Weights of a small transformer language model: width 448.
MLP neurons of a small language model. Each row is named by its layer, matrix (down: output weights) and neuron, and shows model dimensions 149-297. Each number is 500 + 50 x the weight over its row's rms, rounded and kept within 0 to 999. Numbers have three digits each. A neuron's up and down rows have the sign that makes its largest values positive.
A block is one neuron, or neurons of one layer that tend to fire together. After each block is what it responds to, as a language model described it from the Wikipedia text at the highest values.

L2.down158:394429619535465503455446614595490471461499550513482519540525493517486502474453434518536439455587536504570404554507421490484522540571446596437536426508513622489536513483472505585538527481495534469479588547531522611512527542392510591464440540470464534431540498531560457392518536516499529460437454498583535546558541523573614503469502509445489538447480528429458503448531591446430553424525521426585471466510539471520471512536494494451549410582502473541
Responds to: Table row-ending pipe

L2.down511:484512490531505448602504516545538452487603478439578470538394518457415485453583491494415487536542428500511559639495510437423548569512417490442515403419459490472476470530440497512428452448449501515558532478421576547497391438529441541510549574425484404531425563444489531535465441454537538434543479605552498483499459503505445540476584424434452475495545536515607504510421550463486406421511564473527527547474513442456494459497575490624486571520456524476
Responds to: Decimal points in numbers

L8.down539:550529438482531536524476510443544432481563572555527491438482532464525330474445557447454508493387524533538490546490492474536645500565527471563549519527416460499622442521568450588496554519498476579490510567524495553526507523479443481436436445492533492577528468556404548508515526448482520486489481459503530484545551515482543522530521467529500511484480591443540491522543614461506487408457527516570511517461508558486499469564485395504458431549569437526
L8.down1115:495489513582442503455500504456450463516505544525532495427431442453550489541551441600472521508638488506593511503472553476482498491438406463472512379414520504523523489486493555496524483436603429567415530542480416436571552570524425561488501484533506447469475527520490526464497534543506477514494442425517473496462473530553539399572487347509529473543471608511471441461475632477435527470486560510530465467492426494562501513480562611506410545554484550499
L8.down1698:473498577531547458514516425403496456452438570492421406563560525503546545479518498506486522467475486500494499417478482489499453525527517511498540433552532498565579475415493493526448451486510459442487498508450481507571426493495394502501525573592511528555545431517453524554452519511448440455499463549544550514523520441439564485522516577510529519508467514585524595499521504486490500551518484451572497367541450533551456504461484508514491400515434422576
L8.down2199:534495407396493514491427575480474454470522469501480530507487502552492441469569509492567514532422495537434488478543417488499541633459519549561560399473456437572502410603380502486483467563431550599543594523414514535444415563402574476537516577497485596517568485546550486543392510451475461505489550529459421521507371516551562534449456468467510541503432510540550455606456579506508534541518441467522559503461451450429548529461504496442510576473504479474
Responds to: Table separator after numbers

L8.down1457:562503459504519496462519474515541519553523437445481451539390567522473518450523412553550460498511424441551493482519484500519375453598553497498462481467467524473517439506513473485558563460453548472502578538517575495479569461485565491521514553581491418504577526511463540416457650513527406534471464401447540424490453558528516466457407400535546469499481575569417408416476480507525556456473572535485574566441453627535552577505580444504440481535459425531
L8.down1614:519566463501467496606508446435465517512392459449592526556376434499468542477493555547533546515489555527474557611535536551469545475493469567525444578424435554565521505500573460534456513515445566541524485527373591455517462540495500496517516529566479501598515527491468516546467544506410416516469499518552452482531379511510530474503495466473572451536534417477519521522429560493490514488369515477501477459539493464448564511461503496435523517529499437500
L8.down1644:527465462514494405501472486474539598599479480476437612559443543521518494505541413437532497513492487525544519529486440563535556547491429464466550489600465471474547450444524490460431503343483466450535575555458503435466524472514518545604467476530555461512515544512559543417480552387504483559544495517500479545545470581506585527538453427465529490467439494410493570495538507486489472497481522506503499519531468425502482457428603475551524473559487498487
L8.down2159:488543422559441508454548426485535568422488527520465479578442527523468549430550450557520540430450496430504414505549442450548536480518512498596485463551509542474459491533556502605440483477481516397545570476434544533559502509502435445541461462554496554495449509520491489499563478477494579444459569513499432548530487498550524472418484481481396461524522494503445459472492487529477588392526575505473552519547480555556494426476573518444549571645430540549
Responds to: Digits inside multi-digit numbers

L6.down30:428407504491511601436462587474476515555374530386524485474456494471514547559501497546497492387450481545455418516424545528531560457539438521472571520512465496370517562508473495473602530492477504481511508626509549577515498524499479447489509493522486532466503452543518431498438472539483514431545625534494476489496512578499546472467553420559454472610417527474537510545432440435391501535544455508546545518537496497455460549602515474579461461493435497598
L6.down99:486462566480469522469456506530463564486534377548515593547489552544523501629506581508463491444466427519551459466528424522535512478399532460472597419503559544531547396466503464406360472443492517512504475441430495480576601501492597436552495511485528501452467478541538511558554502511496580489468483519570460496523623466534502452519533488510505486476390538565488399419466438552553413486454495488506546508405519572532409471518527500498470493496401493455
L6.down145:517589483497459520469481544460491541472525479498502504459504455499427462469496513518507476566522566557516557543493512607552566449445494489488572511440488407449451511506459492477448505479500599505514543539427498433571465545443546547536547479453541441572471449571459524411426516445521502510480520418502536502522590516498458540492432552455564567446606559523513467470459572455461442523492511492566524508542527447481600454524478471474429562521526500513
L6.down196:512465519518567444545455560504450501503455423479490590471519505518585459498475565484439574508553554679627539459516505603482490526484509446557505483486498423535582585531450519560521532495423443552534510473558547493474497511357483444504465491483435460429482472548541514442492447402463442551580458483504493530459492496439431555542569551477517456444484550582524496520517467402445424497495472581598482435485485555449557558493529485431501517570501497505
L6.down272:517615543488553516507452480493523447403450537604508545478533487529548485403529497492586580444493449562533580488460372469523392384541536498444464476608476462561325443444525466583427503391461474581468538484485594469548510525598509519504504494528449570479493474525525550522424567535546519548456485528495561450478522572545576431458463445563518481481426589482520521466513532415514470541499550492510476556402553446565355501561500508465426544489470471514
L6.down528:504591454468520581459457561532544587524464549447484518527507467508533382451454511534466476566493517539513487505552536553619455444449449487417466622552579467546535526485450601520513556476509561441518424538496562442488452458566546488490513488576464505392524512533527523494470522535566470461520453499497563555520436551468467533581608420404500462487383494537519516451504449541489473415501510539462579463470483485505564486533486440518450560544517517498
L6.down661:486547415490496485546540470498490422524491592506535528537499561559572437541456506526541500525512565577543462472421561519532483463472595559547533497561552468550459533442481425539439463456520385454487477479479616493426433466396580336474396513570519446507489527528541619494439463555468530509450503444546460579524444511481445460516553459534610457637470513438504549462552428555581528471491505477414502449477506468465477519419531528490508482566533518661
L6.down966:526536507416542602469434471465537530506441469499564419531438509582442455463504557491484563471520484541564564455571541592413485543432472412519461596450452427476433579580614526481485410545520511499575525551467517442557509511472422458456397490490599452466546480499531509410483432506468508485529552463491589561431512476613472446499501512474458481513424437557459510502522530520589415510526471522447537478621421513450446455428506503545521581498569471579
L6.down1259:478513550598478490568479553498513497604533460443537475547413413466526409493517504529555532489538519453490467560497449511551582492491476497541443503644493515489501516500524545526411474458481418531500478518434518509527490450533499513453560498508526531488467394488518397509556555473534491627493476583428473500458514529524515476522557554532402508403488516587508541438553531517517515480448589487471531415556424480568537500531536496504525587465474507552
L6.down1331:515463498421595512492479593542501459505381440442558498613512426501492535621443503416403532468540494536498546572558460548542541453457476517414472549588572481447535533584557485560490543540486654519498540515484477483552463537433483563377463479447436463541487426498522569481461581483537434482480492506441506539521498496448480560521578534404478477494511493472467525415488575524563528536542581506514497664548432523480479441525480567508392492511444471546
L6.down1388:472520525561523497584478473448451607473468520529442505537538573490481443464394503546505518472478480512465440517469536438517449446487456360489429520526550517541487525466486478542575500468517444555412463489498475493525528511416367520576481476582507481499499382605525470478592444421515482469495497462498516521503461519497532442458538487614534554540545502528537534552538539562400566516438493458498581529576456379563503476465460554549420511518556452443
L6.down1468:521514507462481451456544482587561543444472565444491444491567494605460455547481487469449488505382474487480485426460508590500480620522517450553485522575453534493542488475480618530407486511470488593454505483442484458615545517488498457502577372487520544551542553545549537414526457478589536470526545578600524475549560471546526422480493492464559477427516486505533487503439484490460448427499504490426458502438539495428542407513469520575434471458424497418
L6.down1510:458432532478488565526528508472468473395518465519486569523557429393519500471494486491541547548475535556497375570381491526582502447441489483404486498540491538466535436588516400559419467477506426533479511469520568489595462507532447534521566542492510524502566502572425520480440558477537477478485582426625488365492412537486557519553573477606573490424483472523557445512488450408543547430599472428595523519543555483524446529438594487497431477457443535504
L6.down1933:458499391527522453548468501475429556458541527545523490492457401506431484460569431511485447595433538541611488546525505566411459486521514491508522493531515470559426457497521537459505410460524544424454547457521519493563510639538483495465523439456436572524481524418527532476461536438484510537479459523541529592472444557430554499483519458433431523494544389551489534421534541477501540465560527520476454480477503528539567501512615546504505515581531585538
L6.down2037:496465391468522455561465557500491502514403519433629437515517458573546457539474458477410515578525506543579507525485584588458487447456412390483515587510531422484514493432417541507422494435544464547548494529426538531511405528364463510561544556457449544627526521454567386448435423506437559510515494435492541446456526492510474462466507515479552489498518505514399485466573470477470524455544506591471497432511528515606477560414596543545448408580526503561
L6.down2294:480464503475486422420414510446527434531526409499537474498504470523501520510485572453492571465521554472555547522488578546502529496483456471604490525476511531502503544560554459526580533443474518498461444504511580482548478507494433521533422422488524496499510474515437578517476534474428579559459559511541570412491499545512495426538446650518429607458404499620536534448526518448604410531563561555494496539512470509632506473533542547437471463506471466499
Responds to: Table cell separators

L2.down1119:483563510506443460529460452436449534538329516469534457517516511465490638474480478548520531511461486513570590451578505510434465499525546473534550431531474466422496447525582469458513481560497609474498534576457542554543520546474508478493476485458519448364470558586492530491507444475501509476544520550449453510442441486469534517508488555473551530451492526527591529568435468516500442537515416445495464488484513563441426475519467544518501445527556507460
Responds to: Separator before table values

L6.down185:518542526481424468525449427564392471559379498523363516503417539466551553551489543452488504532423508503561595471494495494458587428463488516499490415340520469580562500459479566495504597526468556522411543533551522491559434575520499550472478423484470556583464606538457485516532532567502459461490543492517419513502500463460497518466488521458556505577467512483528509455548496537480502608518501420530501541441513387480431600445540507542551422434498454518
L6.down189:492555451496495537526484493484489469502458487526475474522536469534426505547459557483650467484537460511461567442525518502387680544552451452545428547514512549554466507593526439536517451488477548459473526501447551523529534427513509496452484470580471603549461509485540404602453423472528606512500448507438416498525495479494451457533460439562480545481524582504500528412538431457493494584499561557518484415493605552471466497472441496607557528500612434469
L6.down671:511551554420538516478538436471497552425559545547482431489373577505469492524506520524402482543505458499553548436470464473470451513464514506517519488521506459605455425493514397490403498504431452447513603493552449483437557535481569472498478483452555437462597576515480425555443525637512506469501450488481431363516558482515449619489520489591421462491396556500478520478498422481511494522493482499486455410435524480469484613488546524505493501515516515414
L6.down698:441493427465505548501390539520427488600369490484510504537466565486562553528476539575461486444525534492516481558507393475480487470456542493484507493538492419521476461466427458530436484406489462494513513571617475534607501546444480526451467508396456591586452533542487476560555478457468441428527563539465418505546598535467633460545559478449414487528544463542502476512491481466460459456526475442500406412564539451460525577593599412480496533468474461519
L6.down1077:556495590463481516483333434546574489486472387597475491468471391582493446425534541489516525450470487459575406556505542516443455471552517532570532577508515480564506565486575500526393477399513426548512537476410446522430505437538417519517517528461463490526458505481418494456380549519519500421523522498591491506444446442517477493427474580540486455438523588509487489537515548533424501485505529387394527546494482577446537544432505539451510451441548511582
L6.down1181:497518477473505474527448534534435447523491519520554535449557466469466495574511473560453478492506502556517497467502404532485569486527500494458556425485476437470477501452490477530562550439509461523440570553438489565567512443538466410509488505423510546576499475507519572525476499598384475426486506535416499510473555496517471530521500425421487428453402449514454516542523489451436497483551465519532489543575501423571456432530583578509468506518504506491
L6.down1370:513513471542532451525410438473492571567442440425504523447456544503535507463613505440570494474554495417402506407519557499416534482403479424412514505580553505537532494520521565552442601449372450479451466511484525541503484587554419360484486493496433452490548521393513556552448440566515504492471499470432439409451549480547495524490496445501503469465548543515557543446487594489461521536509597483476540551466477457533547565556437450599512489465542507526
L6.down1525:507497501525472508490547505465419517605497520516527447524444439436468524388427517545535470472507506429480576373427494511432482521530499525370491515436586405461491536455520606437430511555547562438428512533496468348550547497600475521544513521502533548496492516392425456492383389473467488478496535433508472425396569498525443432523478400466509532490532406494530483402540558550415567477570549532492450372523522501509507453448503484483469511517415511473
L6.down1606:500528525477456580392569511549487565461446440495607531527364566474514561546519601552525559501497487546461483498484575541463448530485459504452483460407442422520571463466534528561449432477428482527532569458560577561524473476464538531545570545486529493492561577524466513536501601549403491547507545586487449487516535455529503591427550538521525404523495559532519424445537586485440568547482433516453460515447467401510475504483497500454500496495511532545
L6.down1631:468429467425516504525419373423435469538559609477498483505505494515488543437443505533550472540609575469516498441441504461496523466534490484549432546493494536419511454603544428450455517352444514482442493494520543501478501528563488489522427498515465538477646449422512544464501458507530514506450509600332602481474534545390492448521469554540480508483491522533481483532551569486455561504404494573491458505513524543466535429564591518405435501482491487489
L6.down1702:497544385541475554446486442461581521497406523479429470461525520522422460514484521613451492561520409549461511436531543482531552449492414461469489550473537507456438483591527531574561457408505504459574560472470449566481447533499454429462525592437492585486617468479467503481624587504594444472474436458538554533530485595527490536542430483517446509549544470524500512417529419460444493532509496520465540539606594465539562556523581479533544551491516508433
L6.down1751:526510481451553560439507529573542610480547489401480471470474380510468473496536497485450469491405530534451501505516479560427542435460492532487476438456448425464541463415513470438513463447597540524457551539518525524500537551399509421549582520522413502475439454443500404588430520557443537461539501486574512442502511585487515526457526484481402454431473490427456451483612453483555466558577541569555521521497535496423508410467509482521502520451478496423
L6.down1789:473471537500475618609572567504488586452427517392478452587601435617515487544521430453490572443522521489574526508534459458599554504540424438468476530464517508559432558493483482511484461532513540400373479548437502474605550470429471526439515530426500459461501546485508509464451492462500551456441468523519522556662468583453471554442517539497541593527551510482552568475455557492524529500489540494486523538466482542500544512490457566595440575597519547436
L6.down1905:571541504514480395451502462505469441530420524466443511530463536501562469520523566554573519505454499504538513484431547510520495431500378534440459555538563493492557460441547556480533475557464539511494482470424537556561470573511571444473529506422468468565396534548454475448388573611578532455588587494465577409451492518503595475545528412512398410441510514506483532450535548473415517394489475454488406483485590526483520436467474496501484519429444457453
L6.down2030:483470562456436646543490407331512504461459486526503601491494526432460536558558515398427487495540459491604508457426501537519483474581531472456556550468535577526588493423426622512480537508536526433483460483453441563507629466495523529442568488586442542540401532435452434513491412497487499486512553407476525512537587499565577518486539386393512415457513427476371519424430534482473482487595526473471632424482530520454490485477501400497472534453590521359
L6.down2324:473474452526369478532486505524531448495543536562562503379540514557510532585551482503515546549617524533449435519606506456448535449512533494497472595526453511480437550498523513527398497388525507539433510477448531511559447465490434475520467449501533499548539503475511543553512489528514544402529539539434492528453434474498535609537464458368429427487500629581519415491510549619458498434483453586419510485505474468535528439491482452565606460542406442554
Responds to: Mid-number digits

L2.down855:408498576414502421576503490516487462513473533534479574500507517564564476492514493451490491434472517483490525455413512569482492559512529582498561535565366590480612477510490513566508505492510390508537591541475540556508491486463480474528450489434462601506551451492439465510527514420417459559441458583459511620602501496489435525497393513446549488564532539591560494474551539489531571545591470394460513491535442416549524626536449491587505467455503535502
Responds to: Possessive apostrophe

L8.down485:533527589500633414513441513478593493633391497540540552496522519416520465509513385538514543332541480519492514567439563447489481597465437519471465438453419522470518395465527486466469559532474538484421489588563489393497372545531535495518576463494380515561515473477506506517509507490530545547462526505461454445486425365447467438426458493425512503514553534545486512539503499546587427556506428406513537507519481523576455510551545514498555482433531450536
L8.down828:553442575507495515465538529536472431516482462431562584411518466509444492569466546535659490462501438507561470574480471471464531457555461466482464449483519537497550494541566428428483532535555504575536545549467487497489602469515481592374482550489508542522460644472398456381470591516476468572459547509599617402417500460521469482396520503452512454446526524494504550495537430501550461309560459455485559512447468481513439594578417492457497410533485486467
L8.down838:419513524507480531492530489455514496552484525448434527533518482474453539550480496504537435492545561540475552443574510450457535458482484556461515458524489478530486461548483536525460478535541505438476529527492381493569559564432480515463614467513539447360475518549609553444430503517461531435572439506496506578491482548463533498467510543490376499485503538548523496509489549547563508555433487528476497540576515534458641441434439539522510521427453478522
L8.down942:473531477516545442484472557464473588502575566486569525521424496557482546565493512501587448497478521590581557489441497513432486479525464481614612470545611512533567511518470503535532544521458505476477519455502485513507467492489540461417476441531500555562492489436411479537493537534432512475520437587450425346547538551561520507598445501506529620468395549546583412460572448596526552488521530460475471532452488471558531514431496373453494518548552538537
Responds to: Possessive apostrophe

L6.down134:498446425463553556514481498503517522416473415516510517409564489520563470514466507459494428461561569544569467555644477469464455540539508463507488473475428582524482429539567574496549467411514510587463502486497438495504386567520523506521449462525464439500536514406560462576548549447556428555474517555392372510497432516483526474532600444418554335528488511608501471469498502547530509496572493508553490523549526485487580515539526541525566460603423509422
L6.down410:515423450511544555655600557503459460476484495475520470396534516449417542428540482449520520505556498434493484571488500469456438528537494515559472531572567531495565479512469478586510450534561454604551480493423539498513417506604527451477557485436562590530506554443462454484514596591499528541515442522446507556575452576407544455635471479520429557511624461516535471497563440446441519500463592521525462488480519495408491539390502579533560449556482514471
L6.down452:445578541497499527480541510448407463597527402564529509574424507619540440538592542410493473439464461435500477503481445448471528459467529479504557502503523458452523521581478578496486633490500531579612426473549560438493451481544517475517531473470523455531574501468552402546526584471484505400455326541505471535489451565515538514503472479490476539526502507454500431517524451529502518548453440477482473559484453563494410462557612466399574457491469580458
L6.down576:403465505473509499443430623565514462445451547438520577384578449516550516454464421585467507460481521484464556627562475502496476457441508541565493407388436542471467511511542564380462557437512518478588498483476413505429455469551502406642572467495522520494496443499470440587499544494572518525470535619483498570435525545485509510581548436525494464588522446488474476510531511588582522493476501521446497465570462478591450438523490406498505456443488497545
L6.down715:463480439518431399408463467463536519596531538550526547552506601516475536536460528559449534550509501458507451436503540471384575447510587565502498504494565469420476559499491538457433587488414540554510506489533512458536571446453476491488507453537461545575466503436486524572544401503494508483580478518467605530457589571505479520479471506535470506526529459523547443514513535503536538478447455528545479486484530482468518516444493466418489500569404535514
L6.down721:502407433462493509482523540531477571611525469512411513467396560508515518562572550438410532545511522477595417608479567558467512592528500475496458378508539551421544434498521490513439491570573467491513452521390540407554546518476523515516513431606537441521504505511448454461461536505419517437486553461501511526482439483490538452544431522543588422531559468497482489536450490456479551473465445402434512580488446567573528453553495490584454554479503537534
L6.down893:512521429346508523521548434520571537497511433484515512403465540524486431535535496502445505512469632506524539545625531437532464434516457593547635549614555514557551503565597468448523536435433457469504535534445537450462430467456571574409513474458461604501442509578527455462462502486519540573518518474520569595578495519488508526431487573543566537497530471496476480522542486424585532437425513565454451532531439531584483437427516536521480486458459550576
L6.down943:526473573596512439486425563508387580481462475504562609488469497510486416490555537529551511510514455459529533525404427480535530561506554496547616506551456480424565503488484496446345472494443498495532462512504566472594513497428446433505513425462543478486450430447464531441588495373573418501436411428550530439502502492470524521564397495573478526522532522445568534492477449413491426448454588539509467491446463500434540556521524510463557431501551502487
L6.down1072:533553518587488475527532484538423535612509456552519456476465507474496459492458461471533466528463576550505482448473543579501506418501373562519547469431489524465456516519563495528507452478569504540534484536504486492537421475462539479485443437495468490626558493513492584475423524486502504570543481524403462470531508495498556493554496425449536536540590544429483562420480510466545415642559565492488590497577517437579644543518402547493489509467518428525
L6.down1305:573469516517550615517439572525514510531515595460509466480507447382532537484469424491500461447579519496454495583450542472515430512460507601579518521569487415496466461487548520400542407520477528479519605458446412527514376517499497522469509432451410453465551516496491390536425548518523455563491406604499491547569503400489419536570493512518478463433527478486467529585463516496435530473502507489533512537447473573444504548487501510496543512388473486546
L6.down1404:492491468419470492501485394437476460507526491472533545416511486533612593475586547468356502527518517451656565570462509537573523448620446585499518542539518448437594444547520428458515427513458504520418488468555460474474515500454487431467524546461479567476542646492490437430551547520434518606512541559495516473573478478533552534562530510455537459564531470478458533512487537661434624471549574482583522448573482472403515551473435484493462411576556573460
L6.down1626:523470558445500476562531462418461507570517471494541533469445500616447509477469503463422434519492439553488551535467463631493548484648462556575485490475497559424491507454561516501432538455443498444452607523465491484420599500474523404463497563454465563468559518540430551473541579555488547476438570475542477524486524517431486489520484477486450489453423486532461542481463576484513516453479542379487493477537522590401434569488506494540569497482585483493
L6.down1719:551521412495544512442504491507455436502570548533469529547470618452511532479520537535528449464474506345484557504465560404476466509547564458480528411552493539528454431453451557494500500480510415426443504451488567485526440510493511459485536472567435468425569477521392473466604439525466481562503453470524567588498470442428474467468520433463424556479551439541526518535506505550528532506560526477453485631567457463486482491445493441535495427503514606481
L6.down1822:554416483487487536494491481515406577553484529533552429546475520472537485544495632435508533542492473510528403427536582546518497495447551428511532479478557523477577559463497488523520536524515506462544511414473610430454461424472511555505476452569519566495516511445455415451470561493530595526406513522403520496544516473502497518430536461482493511553406472506471633624528503520489515461528400551530413467585599416381408515573528407552482466536515517511
L6.down1908:501525465526425502515483538598559541530503454540512444539525492524554483528501487500459518449449496531591569545436538504581477513465537471530474441452422568489425462398535507497641509614549530466492436423479406484497565556536548473509500505510442510462502536539473493520518444476499478483483534482554547502496515473476481519483424435575510409533492554457552567529672496456458502549481446472479447584458481495417458479428522550444575464454477437553
L6.down2158:508488518452523396518450590555522449466554408517441514503460535498480483451518511572441565374414487539488506476505367370479418535554539490535478441525424489440541520428488495400471438516506452375567513517591489556437467451484492498533394501504465567509421426482529526524445505573542458475496507459604537541432483445370436461502548571543420533558547484534532532482535408480504516501394514465549553511474490532448512527472531550474453450521473502423
Responds to: Apostrophe mid-word

L8.down303:474561509496423518571508565528443522567451508454488456485414529438412500509458469496496504563488581457406439503499491517522592538466540608549478504485529471482431515498481532531556493547524542490558505503506449480453516497627433542435507509512554466420497499413524492488477532470525494519489478600477591599628461422466554621635453466428562498438500457569533466434449554530534538451472494592536492504478490522501477454539456505515628537445472454521
L8.down615:457501424527440528585529540466566543522451519469576616480524507432491512549473504508411468438514476515539476509582593502545453554487533540422485507432515596450518502552495561495588546552511474471486447556490418552553527409546531460438481441565448539515475420560426476463494522451405507520541556522576456509544475467450553453444502494466501507585510548546493502487489537549421539451531356503524465588531427414474514520532522550499469539485518538551
L8.down1078:510617584541529371478489486487521502519475532645515502505472481511535509485548553446474579621464487394420524455526550434447492389476465524447565512477508501515511537460350434498550600504547455578453367539469416444539541466492582428494490527489486540513435527474519591444452497502522499484431463616500571519453471485442552478449444421478501608437477520519494452458493456499500522524422563507462426527418441541495457592534470484522428640531543542521
L8.down1409:517549513377491505511487501507517468480580588573406474357457478552476435473538488471492487416506480581480519440471492501488480423533516497442486546436526512535457610559504546443461475410439475552473467557538447483548527469470519533469549440448534598556481498521511485505473587531443416567466584453503511458403465449545587512441564530450570460590433518468447512463504387560514535526553444598525494446384548577534510427565390600549494470582438496445
Responds to: Empty table cells